config.toml
d_mlp = 3072
norm = "rmsnorm"
norm_place = "pre"
rope_base = 10000.0
rope_fraction = 0.5
attn_scale = 0.125
init = "uniform"
lr_mult_down = 2.0
lr_head = 0.00342
final_lr_fraction = 0.0
batch_tokens = 131072
seq_len = 2048
MLP neurons of a small language model. Each row is named by its layer, matrix (up: input weights) and neuron, and shows model dimensions 192-319. Each number is 128 + 24 x the weight over its row's rms, rounded and kept within 0 to 255. Numbers have three digits each.
After each neuron's rows, "fires on" lists the tokens most often at its 100 highest values on Wikipedia text that the model never trained on.

L12.up1235:122112153158148129126123132124112142118107157107149092163112134158102130159138157103137148095094114145142141135146113152113127143177149148135118111153162117121134123129137137125131091204153132138138137108203109132142116111121131170138107094104119123093127148130158158112104097144093079145125114119135140141161177144102114133137145129135139160105059184101128091114135119163119161125134
fires on: " ", "0", "4", "2", ":", "1"

L12.up1604:114150180113142118117164116169157148128133111127105105145139185142095107160166132115087108126161117102139164101104177125091119128143158122156119130096154107089135166097114112095137141101164137117118147100160115154091153138098117143085157174144084075156134100109117145102095134142111093122161153118135144184120112102073129147126141157151102108111126074111165121108150126126087142145157
fires on: " |", ")", " "

L12.up3035:143128128124171132144156153136155157144136106118101148151148141114125167186120121135140133139092126138185095132118153179148115107102138099120149105109128097179168121133122149115129134111123132149164082100120152147129107119157186131111101094163089103146104096109139110128153113153102069114108099150105145111119140144107119122087194101083176106098127096122077158160127108172100094137108
fires on: "D", " d", "-d", "ass", " des", "d"

L12.up3007:114106090163112117147132094115133162111133148147127127122089104120141107101116095138071131151161126108144099107108146156106125107149162059110115147116169156071134125166127140158157122068152157131163135188116143104109093125152133116154108155126123160096117148114144117120139142135122107115150145117172083123160115104109115114182092117124133153090137130121055097086156107106099154124087
fires on: " |", "-", ";", ":", ".", ","

L12.up833:138164141118116154119137094140149117120094113126146130158102101153133155153094145162095170122160086136121122109144144072117097112127118135113111154168086148169116118100135078132099127093161119137125121148133116168149101145103155133134122150111123164167139131117121108168136083110108110173118114140104139160111093135124146182146150096104151112149165131091094092134202124127109102116182
fires on: "1"

L12.up1526:146111109135139135129170147136145146134124157135161142149164100129138166148099104127123143144125141127116145138131149189109129124172133099119129121109106148091112129101118123110181142106135141168156109119068118149130150163133157098114109163140092128129068107102159180133118137150128127099141132114179114142085178141146107095129140097197155160152142148123118123133120131121117201143118
fires on: " the", "'s", " of", " its", " since", " to"

L12.up1232:067128116125124108091129078154138098122109136118152131164088120133135157129152178137153165116155097125125134128126136086097138097130131118121140126133101172127113107119147143130116086154113143102129118102161135178120132103094167143146101108137131139119123148136114095139114117131086116125129123111092091111104110102131115125144144151155167153152132123132137118134205097117110116134147
fires on: "2", "1", "3", " ", "4"

L12.up244:150081114129152127113130087102161150144148119107143125110156103086109119143134110169067133114122128119093156170134128161097116060157131114149112171118114115129149154101076143151120142161096133147147143126136124131157143153155145189182130092177122083092097128141150142109141148146107173096125154133105138119082126160142108098154130135110140142100129135141113105155096103140059109128148
fires on: " of", " as", " the", " for", " in", " des"

L12.up773:118099128117092134141131124152135160136133146144132102183129142180124118136152119125151159153132111118098106123124165131125144105086118091109138135152151148145108116090152163142171103138066111187132092125133089114126121129115110183109133134200087119158129128083128120110121138119148108155136109134120175146133148135101120174168142151139100128139099121168160147111181103144115150110125
fires on: " |", " or", " ", " /"

L12.up716:100125163091150165094091083105122139190122094133153085161154115145150140169123092094086135092111133124144111124123135140099111141150098123096122143122151145101109077090111133214132159103117110145134112153113161124117139150171109121083125144089134138152077138164128095145111150122126119120149136114147087135135152094138124153122103118091116157117154134115137138109155145161132151147109
fires on: ".", ",", "0"

L12.up1161:101156133144102094121146138113102153093114134151163140153121121125100172117121114156108138175098148150144171106173139124104120127160077156134118155115174171077119166133109118137160113144129186179161118185110137117118132077117108149096119102119108157103153145146112128150120143136090121138146164105089149153159117108142112140126120132115079167091104130116132133131148128112110118109164
fires on: "-", ",", ";", " pal", "u", " tim"

L12.up2114:136100185145133118097143066110142141151133114107134126134091116114190125143100087110124145068073117149078121134136147109110116151139165127128115162164163158141109095136141177107111149125116117123100136122151098098103129131191154159112068103118118170112076132150151139127118137147128131125086150132091138106122131119065130145100123140139111139134136102090144152134101109105162101128101
fires on: " at", ",", " can", "\n", " to"

L12.up1775:137118062142111118140156114151116170134118123123149137136140120137111138147127151104139156134161161154113136121154121160129158160108128110100126117146123127161127119153102109145134118135116131117155134148140109125128161161102149161132139127161113124129125105144097103140129119108094172152141084089156117152120112142113134083115086149114117125162133136113145111092178109115113135189154
fires on: " ", "1", "2", "5", "."

L12.up1169:125113145123136099101132081120118099147143115161142148141136097092131091127099129122105128145105158130148138123152095129112143112084140138140062148119083173143142127149109102120165132138104126080143192106106127110135149151202116103148105166132139133097133151142151173131122135132114146139100103174180100109100113124072118125138156096100129129105126138133095123170116130093093114132132
fires on: ",", " to", " in"

L12.up1284:151129121116140132115122116085104113132138125163104135091124060128140104087179073131116083140162145098141117180075165180112160179198178087105161155181147110169135178144141121140089098112142134092133098148120114097115133131156129116150142130094066172164100127132147123150129159152109148121133137086124160114150098128092101145196145116103154145117093109164142096103134151162126118110130
fires on: " |", ";", ":"

L12.up1241:155151116093116100129145137154099089152104131069098129145125149130138100076101110086123096143116161137152158096120137110102120123109183158140179125133148114102145101123113118142142149130092115110153107090115122114158102142150144061103155145132182125126103099136136124086147143110127074118166114123147079136125090157132142086107128113118181109109170155154118069103149105133119142146128
fires on: ",", " \"", "\","

L12.up460:122138149099146156140132137134154153104150140140108132117132132123124074110130121120088174146054145156136106117089150153119127104122083112119157098145143135156108150119149102133151121094120133127110121131134086179053133151113136143123150117098147105164109133160150132133128094227103147118103124151139123186126126142073109121170141164142112124125098089078148139151132132104132195136120
fires on: " |", "|", ":", " USA", ","

L12.up1315:155120103163117125144155131144115141157142107151142132114091118129151129192134151117103130129149112119143122153102132153107134150139162137144133101114113115091141112101098106142146195134120090125144107150127130108121149167124090161173130130105143140106131145116181129145122125137098087160118131074139119111123094149145123166077134084131101115110128125118108111114114128129077125158109
fires on: " h", " H", " L", "H", " B"

L12.up1764:152111107152106113148123130156141184140104129094123165112108133185151138172118132111141144131171130152144125132122112143140164125128138089087103126129068136115109123100103115163144106148136135131107129133102117148131119095095131114148146141171134185163122156158156131133112143121116105156133162108152129137165149137120110153106094138131150125141114124202116095143130102124101134188126
fires on: " ", " |", " −", " (", "1", " +"

L12.up1850:134139135143162131086139126144143108114217147109142176132142142128135164111125147110126115084158148120119116122127105127173126133148151145168137144145121127071170108153110117133131147102143135115100153127148143123111127157139116172118101113131096146100108149090134093154115099117136097089125144124086149119143134146045131164130114137120095180144121171100128159122153067132150116144110
fires on: " the", ",", " |", " which"

L12.up1494:140104108136127119142146123128114101120132098098142103129121158097134092071111117110108106072069157099167121116125119173141107113078140118110144139164154168118164092129133138103127112100161153176146149130144108113116165096135121116105123147116125137130134144130108127130129095132094152156142145102177115150110160115083144154104118153135128140112112133107138122165132136144100131160132
fires on: ",", "1", " and", " in", "-", " the"

L12.up882:123139123143094135111150120095159163119099159125115094138149106134159137098134135138106110125178123133099146138137147148122120134124127158151123107131123112123163128084136111144129125119114146102088137112164123177102117084104117113106082134126121094108156141127145128140108143107163129124084108119115129131128095094105137153115171130125133149122135113119172099138101111137113159149154
fires on: "1", "2", "4", "9", " cl", "0"

L12.up2960:180097117118126154158130053140147173162196105147140130121094113106126109121158148111133171131150161106111094117125132153112166164110101139088115130121153154132121136131101111127148095162163149091095131117153115141117139122124117168136067155145094111163147130119120106146131120121119145121149151119124138103133122159128108103131127147143146145127102137162119133121121125130103173138158
fires on: " ", " +", " −", " |", " ("

L12.up326:094113118145094122106079137138147093121137084127137142086144115087131074099094171143136117108074139120129142111123140094136144108114104144127115102140078158089169113106145166109101131134122095125119170121106082117161140128148072140147125144139113143116157163186166141118156146140095138107108098145160139140129112147130102163141144129070146098080148142099151098138111135114106125143116
fires on: ",", "-"

L12.up322:145125121156133158074128095133164134149123143155139108122181129160139151152120122117120113103151056121119112113162136104156139094134115137136060132136134173099117151100161123115154145160133111155117153159133111141104179189148178150109126152143111101047128161101153153114132149119102122135156116152120122134118140122121110113163077129110137118144118135142144149129118095079149120142136
fires on: " the", " or", " in", " to"

L12.up1094:097153104077097102082119153157112096135153157151124189135108146138111079109122126114122137140117128136137132111173133139138153156085129161182087135114154148093167171138148126153134107140103144104122139149081109121107137138192110164131109103139143153095102135139171129170116100137111190144156132142165117138157128127142140141120116105119139124120155130106130090162152125117147089127108
fires on: ",", " with", " more"

L12.up591:067185106147154160107153136127160129089160086137126150110119123134156142108103131154098125111141141143112131148135127096173145152109141170119108125110080148146154151131104100108164123103164149111104121143122160161136129110081109145092113137124144110097116106187130142114140139094051113161144152099134110132132084137117128110130126088105138122105089153136105107125087090151115115120121
fires on: " K", " R", " H", " M", " W", " N"

L12.up1479:108094128090142143156124109151135147074114140111134081133132143128134138167107127148114102133162126100115146132139116112143126155113071117119120151184150148077102131128117146080161102132154109116113144169096106135123130110117113137130124133096136168054164166166123114161123138163115135127154133108097138118141119116101102118146168104119121155040110136134148089135179137116170175120130
fires on: "-", "|", "1", " |", ",", " January"

L12.up2665:106121109098153111125160130111137161113097142115111118155105176144124087103165196097091148147138118111130133174139131130129107103120151141140119111131130124088102108127102115129153147127144131091111182114123109140139088106127126093092142157122111120121139156129098162119125142184143125077127122140145145083137126095098152117165150080126156123124102140113135140134148108097112111106150
fires on: " |", "|", " to", " the", " and"

L12.up110:103141113150090123090080069117109121120154153117137137145137138160114124145124157161156135143115122197133127145144145164146148144099128106082171122112091098133170147155081114145109122101113094144099100137108088125172156164131091172132116136083179108084121138106126111150109134146116090123120100120152092119136104113156109139115102088126141102089173104111100128108120105111093140102150
fires on: " B", " R", " H", " P", " D"

L12.up145:138172110117143158131112121136118100152208119128137085154167118132115120170137129143096145124163155079156166133102149131152115153096108160124205176079141112083119125131132151149084131140101102159121150127107133179100164144120097117120108150073112129130069112103122121126157137147097107137130149087139127105152136130119109157104100140169167110130128147103119119120137120119132143130142
fires on: "\"", ")", "."

L12.up1101:104104117113122155150127092158120131093100088113184099076120159146148118148155118134128106109104153147141129122106139115093108155113077078091119130091131118181116155142128080115075117098138150119121115125131121119130102113157107119124134147164138118145090146133111112087171109087132120103134156143139143128085146129143136122155146070115146100142127146163092105140126123117107154103105
fires on: " "

L12.up928:118120135144189084136105123091171147131112162141130150146075171142125156131135130154155123112166149139144130128072142214147142142100160130141138117120118133141148158087133110151195120124099109128092134136133120134159166079142140156161116124117103166111131166108135152115122157123083141122106155131125108103174102094117127079168098121132118151095116116140145145144221117150134140113112
fires on: ",", ".", "8", "2", "0"

L12.up2210:109111135134120156157155113131103145134128152120123121099089141159130124146120128107114127124129107153152144121136161134142121119126096117144120131160133128166125118119141114134138125133131121157142138159153102120089129050154129133159114141144103122099114076108175115142115091115136135142138113105132143182125166117124128162111147118105112125131161138099104084175114096108127132116143
fires on: "5", "6", "1", " General", "7"

L12.up1491:098084142140131102131088173193117093113188119133151145137144118158153155149127120116110110102138182136170146117107059126103126137092160114143099163161121119117153162115123152160133133186146097136155109119130122156151123065098139124130078097159140101138057144142104161142114108142117140103128138095109122114133108112149101101137115106133094152111138139115104104157126123099162098126078
fires on: "0", " C", " c", " M", "4", "8"

L12.up1279:163127128125134145109097137127159140147144155144108114119135154061116131143119103141130140134098128128121123088165105121147122105150159120112136121107151169105124117167123147164108170136149165131140151175151141103108157157169112160136135141148165119128123137115114126089175125111150119104113154112105122157155139104119094128107120141110180116111145119175136134135111141107133150093157
fires on: ".", " |"

L12.up803:103171089149149092148146129159139131117162148139110122132149140131131160090130150178112103143166137173096154087126133133170155139108115112127120119125113158185145127084143128156182065157132156118113147145128126130133135130137147127117137160132116145128132153148102142135127145173131113077131122130115140099116147123141129147095138078123087117106140131105124112140102141105152103144155
fires on: " w", " W", " st", " v", "d"

L12.up2344:116119126124112151106127138108099134089195171102122129125114110190137093130145125139146122146144131130186113122089142126130135101148147129138120134112163123124141105182125133142144160112129095120127123120158134142151131097069093113100129133180182143137113131142108161139091098134137142107103085139088140112171163149173109133115126117136105129120179128086118110146103126102165101115144
fires on: "0", " c", " .", "."

L12.up1059:091079145149103128113133173132117140177168087114106154146129122139124133109154115122116102140160160117127103158134103102111150184118130109119131145113119123068154138117147143137082113080185120127136157048132088113154150142130124113169119118156092127131155145122097080158162119118139138074071124112111128138112098124095171111124160137120128109112115118108107139147125124111118096114152
fires on: " |", "-", " The", " \"", " -", "\n"

L12.up1542:110138138133151171109120048114162138119116102147156152133104149131119081171153113137099143153125087130101115122172127129111096130117136142136128082187180125179160114132122152131106066125145125113126193116108131105131149088150061099139141138147128147097109096126135138154131156120098153158155132153124122149129134119094137126183123128124123105161132126103080154087143110128137117095126
fires on: ",", "1", " and", "."

L12.up832:135106125075092118143140147150145121124142120153153156139157112135191121138102116122072120065137151150091095099165137099140142079097115143139136118123113133142210086186115163119118124117166131130111157135118098110134079123136157153128140091127122126135141157140116158142098114133144138080140124089121132114165144120119114133106160150117153092143126119124090132125160119129123114106159
fires on: " \"", " to", " over", " le", " un", "-"

L12.up1321:143135127112105133141158056128114136113145106140132147100125115118115155133108139116117125168122119133134094132064108129105102122126138120145128114113104137124147127156119133124074119112152172124127140129097114111172120105161129135117154115137136154117152149127139139109124117121127125115127109121084168121125133162099150132125163127159117091146124117143075078118120150117100115103156
fires on: " ", "-", " \""

L12.up2629:144117122123168150111116132113098129130210147129099160123106178135110149104119094131118096136081097111113170155091120124153137131166156157092117158116143154140121123141092118147115114143082129135135143173129112104158142154141155115131116126165138115128124164114135124106128107130135155124110117092129105124074109137097121131101152132084203105125171135138135105158152116133108134102140
fires on: ".", "-", ":", "===", " f", " |"

L12.up1737:118125095103148133111118116099128116108133124119176123103113110139090116096183147104127166102127090120132146096167099090137130098149152107127113136107097117110175101099150165135154117096153130151112152136097116143123178160128116134144135124126124114089132158162121109131147145137088097140118138106168121149138144185114135144133132120123161119136102136161098104111101136184144124147176
fires on: ".", "'", " ", "-", ".,", " ("

L12.up2619:126119115144136140170114126121110152125114127087136148148139111138106121132090147140129122138102155124116121101153122093162114107130109139140129141152118113132082102132098097121153101121093085094138120118126149099102119160155123129152115170153141156054115094160166132138106129114174109155134107125127086128128148173136135143138077134143106139131131138152139165137162144128138134117150
fires on: " ", "0", "–", "1", ".", ")\n"

L12.up2362:082135130130103134166145090143114056087148129145134134127151122078150101122110097123076118133083136110144107146119087099157128094175127139135150134081115148122121130114146082153136163112143124104135143137142125108065173149072101228141114116107087150116182153128125209126116145117068102137110088117163133126130124094120094152144118164123164126125109119137078116175118114126095104110140
fires on: " |", " in", " |\n", "-", "2"

L12.up316:122122130150096129138106126134106128151124107103086103171147147154090125122133095132128123136091160120142061155141120088125126122129161181145152153150121120179092113118158133144127146134115141103123112139140177086122135127123127105144131168098109121127102126130118163114083112100150125146127164132140122110084139116121096138146187135123096118147115148149108126085142135131182129164116
fires on: " ", "–", "0", "2", "-"

L12.up1720:098082148148076120131161117142107152141163132145142157190167118109134170115131080146068117093090104104113153143130149140133153159144130124116136118069120140119150101116159136157144132141094140146132125125108065116147115045151131136103163131130137124083143118147093148137105117111107151157109141115134112178153131085153119152148195102180114096152147127120106150132161084182125162128125
fires on: " the", "The"

L12.up2800:119147110161153087143126134142132141149103145115172126108167131102122127156129138136125095094158105130120114089122118160124118134082127074110133124120157082134121141124103078144135157134139111110139121152131136149079099183120117101130119154136125127136114127137145106090154158150117110071080099121115095102156142121125116119157090131106130137138121115147107133219122104094136144147128
fires on: " Bl", " K", "K", " k"

L12.up1392:143160158137123147125158098175109101110150112112140133103120183111104088136117122113114107132143112161175129110090139137108157118168139141082125152134159112166097127143139150144112105102167099148108116141129119167157144156103157167154168157151142127153125111093121116098135171121103121161190132155133168177109122126107144194108117125095132113145152122141118051131127138130120104145161
fires on: ";", " |", "|", " L", " Win"

L12.up160:121130124131109105102103150151136110130147096172146154129143148151125082127140130117110141149132127156155081065125139117121123166135066070129131108141100131151129126180157136133063100115107115150138121110108102144125136128127116123113124162122104115132134105104146087173067085116092123105089139125119120138118135096127107096117086110119103137123167184142134130159146132071123145140110
fires on: "B", " b", "her", "b"

L12.up2372:132094127086085136085098103116101127208129136114143183144141143130143102106107146158099110147119108106147147088136134146133130101127142069148177161155168147125129164168073113116095138103153130129152172115137110100124132127131155170132106138107148083124105122167142133180157147114115141130125104128089114151167123105160136150124129158093145147152096166094091123154118166133130116109077
fires on: "-", " and", " con", "D", "ad", "-d"

L12.up1816:094160135136116144156113081155108124133116080116071148146072110106105131113163091177154141108118149077145095129104157156119152082108137105161132147097116102095145100112137130137108099122137153093096150131125091123140121122104108149135096126135124084081119131107131111101121128124078140157162066085110096131142120152096092129152131113122083101157111098098133157107145099117123078095175
fires on: "-", "o", " Public", " public", " city"

L12.up2322:119126130138086122138150154133185120128125124138137167099125109108140185200114122143155113145144070110151129133180139112115090094151127111112124109121129132094123143112113140163116108112131133111124139120143126118112128144126137126123157143114124150123105109142125115144127134103123160134144155130109095154139132108111129163141178123142120119159150160118149141083160141155153116126150
fires on: " the", " was", ";", "ic"

L12.up2255:096116150126135119111131082165138110114154134144159119136108147153125097118096136136130174139145158078105125098133127183091177123141144140139098113153139128127098148107138061099140116141136114140114138135150087135153124127121110128146124146125140119125122137118115133135105095170101139095147114116118131131131090131117107127068155123124150123174072167162072114124111103124108131128143
fires on: " ", " \"", "-", " +", " −", "–"

L12.up1414:126133102154125154129117082085139123174159071145155138119113135146101159095155141155165154170124150124106119148127136112148127138125124148099098171113066082141167106149146117131139147148115112166154132138166184122128154120126144117113114132151144116148165154102130177162138137143130133105186126165123145102158188103132137140106148076138124154134146153099163094154132092120137118141135
fires on: " W", " w", " A", "-W", "Th"

L12.up2413:121103144125099126105102121090189113142151131151122140121138114148099147094112139133157135137145086125120125125150152131120131128167112133152150119116118128047113143105176125125097125134108142096142147153170122147115148141118145091133126101096140084132116158146128168159127111125126117142116140112119143146116153145127116122085133130144157131145101106110110101152142139111108187128137
fires on: "1", " in", "0", " from"

L12.up2907:146122150162156087131180131134133121120178089145153163170124148129116097124122152133129139146116086109100125142124130112112126114129136130126108166143136155091157127136149167113102149167114160166135197152141114136112171140138135137141116134093126177111096116140161098126148176122070133130121110132118158133133147120132132087126126105093150113081186121086129151129155129132102128132144
fires on: ",", "\",", " which", " He", " It"

L12.up2575:116115105156147152114149065138142108159182121129134113143128117114155141116100129155086095117100098112130148136148131133121137114134158132116202104086122149089140196119118108167147172141103118121143172079070118116118155126149143109104126111129142099118132095160105096118159132087085128124114123113113123141106104121167191142125125131119153149124150119112095131122080124095133145140123
fires on: " the", " and", " to", " for", " b", ","

L12.up1601:077079130119159177131150111146134148148150112131135103107121134128135152130093071139101086150116122136159088179146132150141156118145143167115135123118092149130136096134125140147119099127184155142096146144119099141168153140119156132119169123139136116085179155147110140137140123113112150134128094121179133084150077158121132169150179134170119112157058104117120108105163114127125067129132
fires on: "|", "-", "o", " of", "1", " |"

L12.up1669:121124107130183141153155139117127126148115113114119101159118152110134100147126121122101120119161159138136160138086117122144117061158094087130153143157109153122151135148138106148126096110101147118130209130175121121107126132132099165155108141140130125133135176149099166142151120125115124091082131096167153123137132116102149120135081129088141157128088120111134134132104130122124092109138
fires on: " in", " to", ",", " at", " |"

L12.up1976:146143103148163104115111111116124105117113121141168123156174122113080120116121156118143125155131084124121113088187154060113141122141167148115091134154139138107100106157115108097131185072119122155123139114124145115111118127096116124159158145097155129073114126128117124133135157108070115117167125112178117142160148122145101109117129155153113145126134109139153150133145162179162175144140
fires on: ":", " to", " |", " in", "-", " on"

L12.up2991:144155146120123160125086120119130031121149114094105083138124155114106082109124119112109092102122172156144159100124132123130076135130127125139229116152155149058166141142110130151093144135114144158141173144130123160105119119145090108105111157140142148131129110163116155095154189126104143124125138092142137115142135133097104153092112128093111126114123160119146078134192110133143118152137
fires on: ",", ".", "\","

L12.up108:112089152128119108128131071091121109134185143114139145124156160171107142133132115147120137081100172081134144092113090095116131133175143145120185124134125126144156121151113136129113139085144138098133138128157136114088110136101117116105149100158109135123092116147111115155133117093131124119096131141104104168134102126048106133107106132127127130118177151130143109076102112138097115120113
fires on: " is", " was", " located", ",", " be"

L12.up2594:135104118122164141104180113115119125119160132146136153121189112130126142083157160148133119176176118124145125118137125198113137122155121118152119118114118147088164094071126114160161113123125104088120133143083099111119132030140146150118179132128111119127093131123079118162149162129114146134134154115112138111145140104122137102088103135132120131145124145105106086124125129148099111146151
fires on: " |", "|", " a", " New", " the"

L12.up142:110091113149166127120147130080160138108145126129154131125096112166148131121117132147149173079145127187112112135196151153141125124101138133121108093151127133123136145105123133112145128117126142127157121132125106147160090056119155113113139148148154136062146135143107147128123119149108101182120122083091113159161100138107108108112117165118108123125110147135132113126167119103131124163109
fires on: "1", "2", "3", ",", ".", " +"

L12.up2368:132143093092156130134097102108114170101139151113096118127138112130143096144093107124138144137105117138165110139118103140116100085159114139114124134118143098056136130161152103102128123117141133108137122135129130111135157122106119143103129147111097116126148152122120159151139113104119078139142120148144161113123125119122139178107145108141117152114122129092121176140120115105133105107176
fires on: " |", "|", ":", " -", "==="

L12.up1603:164107137136115123103135142120084155168197135122165103138138147136135132148125105126112126114104134087128128112128147149128133187122090127042132178079166106124142138106149098118148101058117129141112119126155112142130100165144162147104142189116089151151134132114147100144156149142100120150142161143108149154110126125123130159136119145109128129131110175134113109164146155154143177107126
fires on: " |", " /", " to", " the", " was", ")"

L12.up641:136144126086148158102136129160184170143098124132154144103097107150119164186112163127106133142112132083156126108142117154133149153075114131139120103121107138139132112173132118128099137102118133137089125070161098111114104102167134133121099137132100130129082178129132108146165124131112139079128102125155127107099112090171110133136145077151139062131105135141114131125090133185165168133077
fires on: "D", " D", "-d", "d"

L12.up2611:135080141122135081093144139161127161119091159114163161111156110159173143139095106137131151151100119086119113130157108135140140130115141128110141099134103102119127129139127109114118123143092121162155116141092083116080114129105110134115094117147120123124170163078130116118110092121150146147126142053092141117101133098123115163112113167151107140161146162096109145156131167142128183123165
fires on: " F", "f", "F", ",", " f", " high"

L12.up1508:125123098131163143114162099132104077124122134085130099149116105105149087091135145110106147090083154085086118122128095148154110155108110109156125157148138153131185096121069142119105136098140172107155116157129126102101117094174143205131094119140143103135140164119141127075112097095116146144105147146121174113144126149119152114140167132125148089130131133111081083152118148111101123127167
fires on: " was", "S", " |\n", " ", "-S", " over"

L12.up1705:126096207128123144108113094135126172134110146061123174155122120162145117103132114131135100126123133129118116116122111114160162089104149147173177127134134142175177156145095139119108131140142145138154140120121150116119109112101099150145088132176127124108099157142164120153089142147155088117093082094129126136160148125089122143094104154110137125127126157121138139128134145114132113142110
fires on: ",", " and"

L12.up1617:101145100108143127166134139142148140126150130134145126113138092102154131174114140115150109143141153137134135149141147149136135117131139105110154120094136119149141121109124142141135138135084152155171118097132121142142110109100146114050123107141141129039143145128138163119148129125081122152093163136097125125157122133092166114111140114162107142147101125097095120136119134158144084153136
fires on: " L", " M", " N", "H", " D"

L12.up1191:077110105122129127137126113118124117086140111106081112141108155122132133089120082105163092122135117121112082100166152145140131116126163122137171140102128137120148115097131118128087088112132112127144131145131107146120149123107108139149156148151156139138129139118051113113118103120137156133174099143163113119113105215135126076132112091143100100135134140110098148119163124101125109088131
fires on: ",", "-", "|", "o", " |", " of"

L12.up491:129121110183122121158126109114130104153109152101129132111123128128091126073123100139132114151127112142132144120144129107136146133140078192135126151138186120130165115132129113120116102109124079108129161118094142118124118143134109132129093100132097118089097134132108130144084135116106144127107125147245112090114089109183128117146137110111166113131110142104106140125115201137097144117121
fires on: " in", " on", "0", "9", "8", "3"

L12.up526:122099147101142125104150124145102123128166113081101153144170112143102077140114133156156104132113154101082187091107125154116123162101127166167139143141128113152129121124163124137129148146149136110144134127137079143106162163174101144150138132161118137103110136130115148106145116100134116141091147137156127143130149155129140181166110075121163131144124124162148162077144073174142142127123
fires on: "9", " ", "–", " he"

L12.up1205:137143123131161148127133144137108111132125136115125152147151135088147095116198086126130140141100125102143120165097120109115165145141094109108102124112118101091152158103125116119119152133114157125085134084124127110115108133108101149076126194162124113124113131103099139143084127186091129113144108132145086111103144121115143140112121102151108123140125131123176140140139131131132116155111
fires on: " the", " |"

L12.up1336:146131112134080122135124110129101092137164090180082103142139101107135101105147127161148137127126185163119091139064123125110152126135096114135099142130142134144122132187126155124162166104138072143125149099135139123110095165155107165126078160123103086103092172138130097120114150119117148122117127120136105118050156155091116174148194121143094151099138160137121097111139129145151167119103
fires on: " ", "-", "3", "–"

L12.up679:099103088147118134105147134105091123109123101146129108129136139127133111137130146149106139146127117090117126097116116101096125101099073128155105124124121164157113107144132105135126135125141163101190086126135109105124100084128133139131140116094147133141131175095125123143125122121094149129157099126155133137101109127091159138114144085147154103108168106104144144131146118115116144130113
fires on: "2", "1", " ", " was"

L12.up1864:130109091154118109138127082160147139110146173133161122160117174112135118132130122121106151126138136136105131107112128130127127138079121175124177136152127152127124113092083128126131095146164109129088130136121116114122133099105158109104143128163146111135113100133135134106076148137130137124125112155131131114128134120120104124128095148127139077183150139120126120176157097088121157103146
fires on: " \"", "-", " un"